Weights of a small GPT-style language model, trained from scratch on English Wikipedia.
Training: a variant of Muon for these matrices, 4986 steps.
MLP neurons of a small language model. Each row is named by its layer, matrix (down: output weights) and neuron, and shows model dimensions 160-319. Each number is 128 + 24 x the weight over its row's rms, rounded and kept within 0 to 255. Numbers have three digits each.
A block is one neuron, or neurons of one layer that tend to fire together. Before each block is what it responds to, as a language model described it from the Wikipedia text at the highest values.

Description: Numbers, dashes or blanks in the last cell of pipe-delimited Wikipedia stat tables just before the row ends, e.g. totals, percentages, 0.939.
L5.down117:127120158128140089150106136094136114111112131123136129131143144120119109159108116139095110153096075177116120108128120154096115125113128205108099077149137122130146109155135119172098172139124089112180142133158123123094111137133084131151114171134091117164092123156106098124105097109135144150130148150139116146140092097106118115075144126125102109095091164107128085080104142131135141148145163143153132109134124159151156148132095164149116117101148135124163108132137123175121127116128133
L5.down359:086074150117167095179177151159140083100128138091118125139129179125125097130148103115114112058149131176145136132125099164136132141140082140120124131131110121134134145125163099152089150105116152080100146147124096134114151115155131110135118169137110136108131103089101102146161109177102133177134111116096109144184195076142104093165133116138133110158106129135117099135101145152122102177113117127119118167168128136144150132131122103158080122106126131122104109135150157124118130106146150
L5.down610:110142112122117110121137145135105130105144170160052179144115173090118124156159120174109147096182103150129140168129140153120138124069120166125177136129104145111118123135179138146099137127135101110110129125093139171093159139135126120104130117107075170119140104131110145156133112153106133124151133155119112145121175150114107097117112144114137123142130109139122132178130099145166089106133143121114122125115137195144124130121186091144121109105124146109178132170129176162105162116146113
L5.down1228:133137131096097121160138103130131138108141111137136129177115094110095119085123132124168137133142097139122122107130114099131141118183108126168123131110153145132168078132140130110128133082107127120094104107142137124106141135110085142159139127140093073103076141137141156120137114140163139096116157100102183137141150114159092093133088127108130085121128149123124136108171152159105147173134129158126107140036112098124115159150108112133160112130124138115158156140102144176106132107118161

Description: Main verb or auxiliary such as is or was right after a sentence's subject, especially Wikipedia lead sentences like "X (born 1999) is a" or "He was".
L5.down277:114132112100136097126106112145151128121179145132139133132136153145134146120124126143090126105114083110147099174124142145121130155141125177170129160104088119133097102158169083091129156108131124142130147130127134194154142144096134131159121102125120132120131120143097156167086116149155077094166111179140120114133119105163151122118107111078131112126144105130143108166163114132090123151153170147092121138154115113130142124155161113092160081110127157165134147134128137175097138128145114
L5.down283:125075134119120135115120138106141123146166151109108106090100160147110131130148135145105162131123103139115082095144150139113205146118116116147100081068152155102193114136150110118117147105115153123118121106103163094126116111117155132175137126134092154153142130133159143124109088112124151120151165134117099113125117126118151138124094135127150131137083136133132154113101124102110134122125128125136123135098144164154120181126097091112147059147112109107115139137156124119129149159131128
L5.down410:105152108117157099104142150118132140105164114082168140137124149155096117134144105126135149114155131108121103116101127110147166114145143105075125101154170130144134152115091133137196131113130135089105112138144167122081124109056156129107135170137123151167146135181119080151134101138074154155128126128122088120127166127094128095149118141106122120161147168101134150145131077136125111099092111161131139116105146100093123184130117126137150071120119143133165150148125078154157138133144127
L5.down1146:110101136165128125171130140107129159152117113125157106110134165139175095118102130105175097128107079124159108127088130115133104116124152085132156157109104128170155114102135136124128106102085170122190100161129135158088135160113123148118114141086129083137164143111126124145147091121120124128092156137158156123087132132148103136143148119122144090120110139137132108110153094105093146153117166151123156114093127137166103142130117129141111121126071144102145131111129105131147108127100121

Description: The word was (sometimes were) as main or passive auxiliary right after a sentence's subject in Wikipedia narrative, e.g. "It was released", "(1913–1997) was an American artist".
L3.down409:093127097148145109097106151130083122146149161125112099104074118164099086134072120134141102106114117127146114144121149152112148113141147131132099130091113170106161139150096128121135164094158138094110146130167143149133123122185112129111110125143130132094148153120076136111108113118110123142132119113094143110137110124134176132139135102117127129148136129101128136116129107147167148134158163147151090104130125145135121146126129151159096128171169126095142135149117124154088131135121163
L3.down913:134146138138122167140136091128138162130118168120100088134142095163125091106132114156129150128139087075110138116153116117155123092121112087102133137126107072117107085125141124150141170123136171128129120162151138118133088071129110099117134146156127108117135189137171122104106105118136106160123135115116100143122142147149155141119156117144102115129147107147105155106150128104111122113099112124149101148121109083145094094133138107128102167136103093141134138115103101120108088121174146

Description: Digits and short values inside pipe-delimited statistics tables, especially after + signs, as in "+9", "1+0", "0 |", plus dates and places.
L6.down334:074136143158133138155139149151069153118172114169133139153080104156146132135102120160153134124111090126099103140123123131117150080144156116131136125141134128154106126165092109119106105163137100086159156140122169145120139136139158067117151142117092151089157090175124125104111105140139151140103100127173126096118127120139118124134150117139128111124135136182144124148149138160089148109157076148154135101088134121142140135071157146124147114120120113138131108183134186100123122146165118
L6.down376:116153129129123126104067125144099102079174146130158088115105120152104146138101134085107136156119069123144132134111159103101136143101138147136117130117166106115140081118151137177116171144131133108140171145102077120106133128091166077149136118090177101103135097152128152156132161143149046123147168103112134119127174130130117133135122081107153104150130155151119158120115174139134158170114135150139143114136163102151169158124114159136145108110114147150140134122127146143115099138149140
L6.down533:155073123119118136121124109123130105140132140107110158123151106156106130161097131150096166157081153152124089103166128094152135084144091148118143140144089119152109137118131162127087143112164107151153142136171148136144150127152125124163141126095149172105118190134121156092107141131101123087133142143119125111154105115127173147158125114152117136142130122176081129151096138135120153171107152167123141121129121127127119144150080144149141113099089106142101137134106165094148130074076165
L6.down637:132114118153102079122061127130150112133121075143154130103145157093127129110199135118120160102161105187166152158161149136084122168146113154093128094163122100141187169125130127141125095127127136089103129147142158134132138097106126127136132103159141160148165139093120121144137178157189121148138130109138108113122184115134136130124111156085128110106124111162129105178124145101099105157097129147140111141148117142165091147117137184123101151139095119151081128133109147174112097124100159
L6.down681:127175080145124107132117105102136156166156110150111153167136115157144120126105174181148100107123122148076145081108100103134143196161109127100129155153139113135134073131135109107135087121128106117115121120121135107121094170127128135133136124163075124116085160121137123094171132160112123142093129145120130103101091125097141130089151124146151138107163146163113109103110137131128134150112145119065093088137187098137114114146107094123169111099159136166155161134118147093098153119148131
L6.down824:110127156137092070138134129118076133130120099113128117107130126125180121138089070131125115150128156116116155112113079136093114163140146105125126088121120125142201086098127125107111151141110105132178155154115116113140120152132164066147128130120159139090136148118106123115131120173097169096122117134131117137123098134124136133151172138139105098154151104123112052094162152126189116147128133140138150149149127110095138080085129127135114140121112084124139144153092141124107104152129115
L6.down1015:172142069113147146128116148152166121118124107106096154146112136106129130165144130122133133111122160081141084159150091107133154105155080115153153101119088144126123121093078138090162117100116091132149142111138106132123137173129139099132179127170081164086114100143119115130177132149122088122130138109155138104091140147142163132165148151125148105136144086062145122100120129086098166134107118159135130113174163120166101135168112136174107161096152144126094109096121140123127110151116135
L6.down1238:135144152132138083116107135171102179171133097111120122119144117080157112117115103153103124084153150142080135137130099149109137059128122145134131073124114157096122116156121121108140092143143131148177146134090168169159120139112129097119171137101156135103116139134126138097157179108120125088153120105128103131131136105121118158140117147139138159124105090112124117111094118148151111089120099129170143116128098125122183143108125144153152137106105113114122132085181110057144094151115103

Description: Main verbs, mostly was/is, right after the subject in biographical and encyclopedic sentences, as in "He was appointed" or "(born 1991) is a".
L6.down68:092123143125134137157142145103096126167131118138127116144133117123118147172114129114135120130113105148138176148149071082103155124064124202117172149194116116113138112138106119094149191100135146122153084170125111160098135124123182140163132155113167141136110118127094115117128146105081149126173141140073158096140149132165129119102117122098128129178167146145118121116138151079101101161146141086100158126146118140094119126084140098118149121137139115123119181105111125130099100143125123
L6.down394:093134124145097157138125124141155149157129108150153137094124149093121152082116138109117120133095109126186093154126157166127101121140132102128107147137106135106117133084143096157085134097124094130129107146146150128086101115136112152098136147097118100159135161095134138173160104133105154107142163133154102129130101134096097099166185189110142088106097123115116158140148094137094132096125106142109140132104141072137168141099103142141123139131111145104136121172123107158204159158108160
L6.down406:121152126140108101118160113186139106129147105099094181143112114098165143062091138112118116163135105099142117128103104147092110106142125160110136092148133161108127109147131094179141139156115106129115111135145141127132125112139129150125136117126133120112135115114130155106100162132120131098149142106156104090126148156160064098126146126114116109139090079139103161126168157114097156091120113196111116091147151146089101131176143134178123130141162128123166165141124137150174118118099168
L6.down608:095129150151092131110106117115118108157135129173065109106114143117168167153123151116133133188079150085128122119160139169144100179092156150126131101109148135136132112145111177131138144133138105143157093109106141119143131135113126130161105115128127132131182150092105134150155143126140133155128166149150128146158114130122097092114143146112134117132116133169132138107140142126130126143115147150163127155101127145129103091135150089123150126140101131160150114143093165111135119108169159
L6.down954:126106093159103074107157127121150124121123114137120126181155082144148132098130127126095092073116090131115120131140150154163126116163136155128130135121168134133126159134146124133144081153125098146135172142087134099107158115134113171139175092121094097119037130140135150131123101131139130075134114130145138117129146115130155122177113159144110117123109141127127162108105142106095127130133124147135118141105117097116147145121130158118153127158132125087107125127137112149151124125125121
L6.down955:131114106131051097101173116148147108131164117163167101102120113120138129138086115122134075154114096148161159189140100107120113148106135124092140139141187149160141147122129108170103106130139126127100134121098102109132111138101118106090107101152136149142158134086108095120111094153127117148169161109126111154077133130140137143145140134142149128134119126122142140079139104122131105164114146140162132108077113104117119115088118155160133135142069160153151155121137146092134106121102172
L6.down1088:118121117100110135155134148175087136112134116155146157140147092158133099081077102102099102146109147129159089135092121121127125128142145185148148129124144151098107130121086124115081120130120145108128103120112138133130115109144148141105153108066113104121111115137130201129138135109101156110172135110171117145112150113154100172148125180170143095129109141113076137156146139142095137099114121144143087157091122127124141121125088088155176139151091134142126148141105086133136119115137115
L6.down1196:100100159155134124142112144157125121173094133091100114088151161071140157129133144104135145106124136129154078104147120118101124102126103102117116216099101117102156142100105126114127081109102140076143104158100141106140139108161085176125108103109097126115132126109155124144116112109133133118109195171118100143150102087089125131095184145113136126108115132128136124148129128134130136109101106111153133149084170127161143135107104125126149110141128101077136171167135136144151209156121127